{"d_model": 192, "vocab_size": 512, "rope_base": 10000.0, "weight_decay": 0.0}
MLP neurons of a small language model. Each row is named by its layer, matrix (down: output weights) and neuron, and shows model dimensions 16-79. Each number is 200 + 30 x the weight over its row's rms, rounded and kept within 0 to 999. A neuron's up and down rows have the sign that makes its largest values positive.
A block is one neuron, or neurons of one layer that tend to fire together. After each block is what it responds to, as a language model described it from the Wikipedia text at the highest values.

L2.down212,224,198,226,167,217,189,216,128,230,154,226,183,212,215,176,216,125,135,233,201,220,157,239,190,177,215,224,313,199,205,178,217,285,208,227,249,180,213,205,175,179,206,217,210,206,175,214,200,178,194,204,218,153,115,179,205,201,218,148,222,247,189,214,171
L2.down250,232,223,167,158,209,180,217,160,202,195,237,205,196,208,163,203,121,114,196,179,183,173,184,206,153,201,191,251,249,187,230,215,247,211,177,277,180,159,175,230,159,219,170,162,190,215,228,193,209,201,174,184,190,151,150,285,216,228,202,159,243,200,152,128
L2.down524,229,185,194,192,157,157,204,230,228,221,220,239,195,231,216,197,161,131,205,204,206,170,159,193,221,172,180,279,201,246,246,207,236,212,197,153,252,188,187,182,201,243,224,266,245,179,202,222,201,206,248,191,205,207,192,175,198,208,252,190,201,131,226,200
L2.down527,230,203,170,166,204,231,211,172,228,189,182,207,234,214,166,239,135,112,178,215,225,141,207,169,150,171,218,245,230,208,203,207,270,202,193,234,188,217,177,199,181,218,222,171,173,219,220,201,227,179,178,226,198,174,231,199,188,216,193,140,187,257,165,154
L2.down634,164,168,156,113,166,209,191,184,191,242,208,177,163,190,201,206,191,146,202,198,213,195,146,169,228,202,254,218,240,224,205,174,181,181,169,161,183,187,243,198,202,183,165,190,223,244,200,212,213,154,165,156,202,196,168,200,166,212,274,199,219,206,210,190
L2.down664,212,192,228,183,193,217,168,268,162,181,226,158,178,207,253,202,163,176,181,182,262,134,154,234,251,174,205,215,238,188,156,177,191,155,199,202,179,238,190,197,173,214,194,284,202,186,228,191,215,191,191,182,184,155,185,188,153,165,208,236,200,215,200,198
L2.down817,244,183,180,125,176,234,217,184,221,233,239,263,243,143,237,240,169,192,175,211,191,171,198,166,207,227,217,204,224,239,164,144,220,232,207,156,193,240,212,186,161,229,207,186,175,219,209,176,173,212,183,216,154,190,218,234,182,189,219,223,186,183,184,187
L2.down935,154,155,187,127,213,200,195,189,232,209,182,196,187,219,187,211,222,146,221,225,177,166,151,173,209,193,197,245,249,193,181,237,205,169,182,189,149,267,216,188,238,214,182,186,215,195,180,194,199,226,252,180,152,167,213,194,205,196,279,215,199,192,201,199
Wiki section-heading markers

L8.down866,187,165,148,166,207,222,153,210,210,201,262,176,222,188,176,215,200,177,175,204,232,213,178,168,194,190,199,137,245,194,150,191,205,237,166,198,225,242,205,221,192,217,180,241,229,164,227,165,177,172,182,209,178,215,153,213,222,226,208,157,246,161,225,193
L8.down906,146,159,174,121,201,245,172,135,179,232,194,194,245,178,174,247,232,157,207,259,170,181,208,170,176,203,227,197,233,163,243,149,191,236,232,181,239,225,220,256,238,157,229,155,244,202,178,185,192,228,156,221,241,213,243,228,208,197,183,157,243,170,203,222
Quantifier word completions

L2.down12,205,163,244,164,209,186,172,186,209,171,204,202,183,193,154,197,246,168,188,201,182,173,148,215,234,173,207,251,143,211,162,162,171,189,207,179,106,191,175,190,190,189,169,197,224,141,233,227,143,205,229,210,212,176,207,204,232,175,179,161,169,251,185,163
L2.down318,232,205,194,213,200,169,214,189,193,195,216,181,201,195,176,191,237,213,222,158,208,142,170,136,232,216,230,191,116,220,198,181,224,209,170,192,199,227,147,221,241,258,186,187,210,181,119,171,196,207,232,181,242,151,167,175,141,189,261,166,193,200,186,201
L2.down536,227,220,249,192,182,207,184,242,185,243,173,245,198,209,178,209,208,212,187,231,190,186,171,173,244,204,188,171,178,168,170,244,220,222,200,191,204,214,177,234,210,219,179,244,198,161,198,179,162,239,174,252,175,181,209,205,218,171,285,229,254,177,208,165
L2.down571,217,201,187,203,155,221,189,248,228,214,196,189,175,193,206,165,140,215,184,226,206,216,191,192,184,191,198,219,193,181,199,165,169,206,164,184,224,232,184,205,206,190,154,255,167,138,269,202,141,196,199,189,252,173,259,255,193,203,220,231,164,242,140,164
L2.down617,196,196,208,204,164,198,173,190,190,209,181,180,160,209,176,157,169,233,236,155,185,231,213,189,228,194,166,173,259,186,220,181,216,204,189,254,186,177,191,218,245,175,177,184,214,122,156,173,161,219,207,165,176,106,227,172,223,180,224,275,146,223,238,149
L2.down673,218,189,215,225,145,155,200,202,179,202,192,195,185,179,205,219,205,181,216,193,220,144,193,168,160,221,207,194,178,236,243,218,218,268,172,273,282,203,249,174,217,209,186,232,139,181,183,222,198,178,167,201,246,184,228,206,263,192,257,208,224,173,193,240
L2.down889,236,183,222,151,227,216,158,186,156,233,208,183,219,190,143,207,195,143,205,248,216,193,205,194,254,210,214,191,217,228,210,181,207,217,213,145,203,204,221,238,159,232,233,217,211,217,189,207,201,245,223,178,174,242,225,190,143,189,251,203,258,146,174,179
L2.down969,207,209,167,217,169,198,174,186,191,190,205,168,230,229,171,153,230,155,206,208,182,173,195,173,191,161,140,226,183,198,160,184,176,208,168,236,178,197,197,187,213,158,180,202,184,210,211,229,179,177,196,179,213,194,236,217,196,188,190,201,204,229,178,161
Word-final subword completions

L8.down425,182,209,221,232,196,220,256,180,184,243,116,165,241,203,241,235,181,205,154,194,185,178,212,208,232,231,150,240,197,176,232,190,178,166,202,192,149,221,163,153,178,202,197,186,247,197,235,215,221,234,212,194,156,219,193,221,247,192,192,200,154,202,137,220
L8.down823,228,217,173,212,172,188,207,168,175,193,187,204,207,208,209,206,252,209,205,216,269,188,196,201,216,249,162,145,175,159,211,225,160,187,179,200,223,193,228,261,205,180,224,182,215,244,236,241,189,202,180,189,162,178,228,202,191,251,218,236,279,194,208,194
Mid-word fragments and newlines

L2.down136,164,181,253,212,261,201,230,194,208,231,208,208,207,194,238,217,159,218,233,163,214,208,198,205,162,246,206,171,170,170,168,192,156,210,197,229,215,222,160,185,237,260,183,215,214,190,207,210,177,183,214,209,193,197,197,208,175,173,168,177,163,182,235,226
L2.down150,230,184,140,171,155,216,188,202,225,177,242,208,201,233,160,187,135,204,152,144,191,189,198,180,182,172,259,216,230,207,167,145,208,213,206,150,209,117,200,204,191,183,178,177,207,212,195,211,191,210,187,176,139,235,255,218,221,204,203,187,210,206,150,208
L2.down270,207,177,167,173,266,268,203,193,196,225,159,192,199,189,165,176,132,169,175,215,200,177,170,173,183,205,222,233,162,236,181,257,225,232,177,212,234,167,192,247,168,175,180,207,123,207,160,147,220,184,214,217,217,173,190,227,154,264,210,214,236,243,174,223
L2.down428,241,205,162,195,198,188,201,177,130,178,169,211,211,202,141,230,243,223,208,236,199,208,179,196,160,220,235,212,225,204,205,221,216,168,171,188,162,163,234,206,141,253,154,162,198,175,212,167,136,165,178,193,204,189,186,222,197,264,198,173,180,227,220,163
L2.down432,163,178,175,167,222,231,199,159,251,184,156,200,191,193,170,172,217,190,218,220,195,177,178,228,208,206,197,194,252,210,242,228,193,232,209,166,210,191,203,223,234,214,191,152,206,138,211,223,227,168,175,191,250,245,179,176,233,196,203,133,213,160,216,138
L2.down891,218,251,223,211,194,267,222,179,200,160,248,224,167,241,217,172,160,193,153,165,214,220,228,201,193,220,174,156,186,196,209,199,180,258,194,226,197,188,197,164,228,217,250,198,171,192,169,225,188,162,149,217,242,224,271,166,202,186,187,204,233,169,195,202
L2.down920,190,187,129,142,207,171,213,190,235,247,202,176,216,184,209,194,239,162,225,215,185,166,212,188,249,214,243,239,181,167,172,173,227,178,175,206,223,241,238,183,196,172,227,227,184,161,243,174,180,208,204,193,228,233,182,239,175,187,194,207,202,175,136,198
L2.down945,168,199,207,182,215,285,208,171,138,182,121,177,169,192,193,214,151,95,222,189,210,227,211,207,228,171,207,236,242,243,208,209,200,189,229,172,199,169,204,199,226,184,169,170,176,237,267,197,228,200,172,201,169,181,193,162,163,200,214,176,195,205,195,249
Mid-word completion fragments

L7.down186,196,182,238,220,229,238,266,223,187,193,156,178,266,170,192,226,193,195,261,190,168,249,173,202,222,212,190,179,220,208,246,207,234,174,195,159,192,186,207,237,188,251,247,204,191,196,175,149,240,160,259,212,251,214,216,160,187,85,212,219,204,217,207,146
L7.down467,170,168,135,195,233,186,181,221,205,176,214,148,191,184,233,207,198,172,200,208,159,164,207,231,209,195,268,209,198,162,189,177,241,188,217,237,225,211,197,211,256,194,204,238,216,154,234,225,208,206,224,136,215,232,206,170,181,208,228,258,226,214,182,179
L7.down557,224,238,219,204,230,197,248,232,201,226,153,230,205,241,236,170,249,256,170,177,195,193,150,202,234,180,208,233,206,170,212,213,237,219,154,172,201,112,218,117,240,161,224,255,192,165,187,197,172,153,230,135,176,206,219,179,219,164,225,188,206,206,215,114
L7.down617,229,212,210,146,191,232,186,187,212,201,182,165,189,165,217,185,168,174,177,120,162,209,210,147,173,190,166,200,206,200,154,174,219,198,205,177,234,156,216,232,232,185,194,258,228,228,188,184,224,174,178,177,155,210,222,215,136,248,246,191,163,191,181,175
Month-name word pieces

L8.down228,175,211,188,163,191,205,197,219,191,165,183,233,232,233,126,206,195,207,231,238,225,198,219,215,142,195,215,184,212,213,203,177,253,272,196,220,156,276,190,197,190,219,263,155,177,193,183,203,228,156,164,178,199,218,172,181,176,151,185,204,175,193,194,206
L8.down808,222,191,215,198,165,181,197,103,159,253,259,201,183,137,213,185,198,220,184,264,188,201,213,200,219,196,165,230,212,211,241,164,149,234,208,211,221,246,191,204,234,202,147,256,218,213,162,220,188,163,192,238,175,229,177,183,159,193,192,162,173,212,192,186
Wiki heading marker, fragments

L7.down23,195,209,214,202,200,189,229,184,225,264,162,231,192,208,211,142,144,206,209,209,184,189,236,195,214,219,224,174,184,214,222,148,226,246,205,186,182,271,176,159,223,179,217,197,224,211,179,214,195,149,207,175,131,222,218,167,120,224,196,188,176,241,226,197
L7.down727,201,201,225,185,238,238,204,159,227,176,256,246,226,253,184,213,233,222,170,226,222,232,237,221,193,243,187,222,215,174,232,182,245,209,233,221,224,189,189,159,221,175,133,242,194,221,224,159,179,199,218,172,186,176,193,207,197,253,235,235,244,222,194,225
L7.down820,205,175,185,166,204,205,232,158,169,280,151,285,190,234,199,215,220,228,222,208,168,156,163,180,220,198,220,207,242,237,217,221,182,203,193,222,149,224,248,214,235,222,238,169,211,200,190,194,214,184,180,238,212,211,199,140,194,204,218,219,195,213,161,188
L7.down980,173,235,193,216,184,211,215,203,199,219,117,194,228,160,191,235,206,267,202,203,195,216,211,212,209,178,247,248,191,225,197,194,169,168,146,210,186,268,194,177,256,255,119,184,197,148,171,224,217,220,173,153,207,223,201,242,193,173,214,210,232,188,209,158
Wiki section heading markers

L2.down142,183,197,179,249,133,201,200,147,216,176,176,204,234,179,181,201,199,189,202,197,199,244,215,206,231,159,212,266,178,149,187,192,178,205,171,184,188,257,250,176,228,197,210,181,198,159,181,193,185,217,178,173,253,197,208,200,259,203,170,207,181,226,245,232
L2.down154,220,264,190,215,179,154,156,225,133,225,268,187,178,252,198,239,206,219,187,201,239,261,234,175,189,196,200,186,254,104,222,215,230,233,230,202,192,184,186,222,208,210,240,213,215,180,230,207,227,199,170,157,171,218,151,176,180,202,189,216,149,244,217,187
L2.down329,222,186,180,198,217,174,193,188,214,182,169,219,200,226,218,177,188,263,229,172,219,202,192,162,158,271,249,257,152,247,201,202,217,230,223,215,123,174,215,207,181,177,257,197,173,212,180,214,226,192,170,198,210,167,238,237,233,180,172,203,212,235,207,198
L2.down348,157,198,167,228,176,217,188,177,188,152,178,216,216,200,209,148,176,215,213,167,216,222,206,196,167,190,208,174,233,227,177,226,249,216,225,204,207,137,129,223,220,220,171,136,199,198,175,183,179,191,173,186,180,196,209,213,199,195,148,174,197,219,190,230
L2.down402,200,257,129,242,169,129,185,195,226,245,174,260,214,196,225,175,208,239,189,171,181,170,189,238,205,178,168,179,208,234,191,199,237,192,245,223,165,149,177,242,261,152,178,165,211,176,191,158,197,239,196,231,165,186,209,229,196,195,157,167,222,168,186,220
L2.down519,200,190,212,233,191,164,202,178,201,189,225,179,187,158,182,182,281,226,221,237,180,149,183,160,206,220,127,158,152,225,153,200,218,225,154,243,213,235,197,176,189,226,171,142,176,153,120,221,204,169,186,203,183,185,225,200,250,232,186,184,194,232,214,204
L2.down790,180,203,206,212,187,175,236,165,170,243,185,194,205,182,136,241,164,182,171,192,227,167,193,202,229,203,205,222,232,208,202,208,240,240,210,241,234,217,201,168,168,161,205,254,167,182,200,240,178,177,166,211,177,121,169,206,177,183,274,175,161,178,215,217
L2.down946,191,211,153,242,172,205,220,179,213,206,196,206,202,168,200,184,263,184,223,126,229,160,170,185,225,214,267,185,253,161,226,224,190,228,191,202,228,247,207,199,167,186,203,187,209,222,236,189,214,161,197,172,193,183,204,181,172,184,253,182,160,213,255,167
Nested list bullet dashes

L8.down60,213,152,224,206,186,181,238,174,248,161,208,207,151,157,214,204,208,202,180,216,210,177,220,222,213,202,210,239,223,140,181,218,179,207,243,184,245,201,158,176,180,197,211,238,230,247,206,216,183,175,226,228,242,221,181,195,146,264,220,215,251,230,234,183
L8.down1015,166,178,221,164,229,194,277,218,228,214,132,159,167,210,274,213,236,217,225,197,145,245,203,191,262,218,207,180,190,202,200,167,199,240,204,180,187,183,202,200,207,258,215,197,192,178,231,161,176,181,214,158,230,230,184,180,187,147,195,170,234,193,245,232
Month-name completion tokens

L2.down25,222,206,211,261,194,208,211,157,239,169,191,189,260,248,149,206,188,172,206,227,178,192,206,205,219,205,204,222,204,179,222,254,163,177,165,218,175,214,253,226,201,189,192,231,194,201,241,209,200,157,159,172,243,161,202,174,218,159,214,150,187,211,227,192
L2.down34,188,242,206,230,205,271,223,229,190,255,222,150,239,265,180,174,249,197,191,220,203,179,227,174,251,184,198,228,183,139,214,230,218,152,205,220,160,219,260,183,200,168,175,264,232,179,227,179,197,205,189,199,171,209,232,174,196,182,302,169,164,216,178,210
L2.down52,232,185,213,247,113,226,206,235,235,199,171,258,229,221,231,174,204,185,198,241,153,205,218,165,249,198,222,210,139,162,191,168,204,190,164,202,160,186,199,191,212,223,210,247,219,122,253,195,173,218,246,194,247,205,185,186,157,196,237,251,206,161,194,157
L2.down215,193,211,218,222,225,239,230,186,234,167,223,226,218,237,181,202,218,134,189,161,205,203,244,206,241,170,200,234,192,187,204,239,190,141,183,219,198,195,185,242,205,174,209,290,193,163,228,206,169,156,187,214,174,223,213,234,174,196,265,235,200,241,178,218
L2.down607,203,191,182,241,192,227,232,222,186,158,153,243,264,209,183,179,216,147,147,204,184,152,260,166,196,187,198,203,201,154,191,268,233,184,207,222,214,202,263,193,168,205,201,197,174,160,245,214,172,170,189,185,153,216,219,193,255,203,190,207,183,229,227,214
L2.down652,188,239,188,195,158,185,231,192,190,204,224,241,233,211,166,192,212,183,188,166,234,228,188,232,236,163,196,180,199,188,182,221,251,173,197,234,177,215,204,200,139,176,245,190,215,208,252,209,134,178,150,203,196,217,164,174,209,213,226,229,240,166,160,245
L2.down680,216,212,181,215,242,219,221,210,198,217,230,192,255,218,241,198,219,142,229,177,181,241,233,228,243,193,171,223,181,200,197,243,191,219,191,196,214,186,150,220,205,167,194,259,193,196,188,207,192,186,184,159,239,181,189,186,119,186,251,173,184,203,162,187
L2.down1020,216,198,243,177,271,204,147,208,207,148,214,173,189,256,210,154,192,212,198,208,183,181,192,224,154,205,216,210,179,171,215,215,193,169,210,216,228,240,190,182,172,214,186,234,220,182,223,222,215,214,176,227,158,232,208,182,190,181,195,249,205,248,172,220
Paragraph-break newline

L8.down19,239,222,246,231,194,205,146,132,189,198,224,179,204,121,174,179,228,232,185,189,191,204,198,188,196,229,176,208,219,158,180,221,175,179,146,215,134,202,175,173,217,202,254,183,187,194,202,231,237,249,166,185,217,247,171,239,231,168,223,159,224,210,232,185
L8.down935,202,215,215,207,185,235,190,175,216,236,199,218,234,228,160,258,203,222,221,231,215,192,180,169,214,237,191,181,235,241,160,194,220,196,156,227,172,220,169,201,195,167,209,176,212,173,196,127,218,155,220,203,194,155,153,196,154,140,215,164,212,176,137,173
Mid-word continuation pieces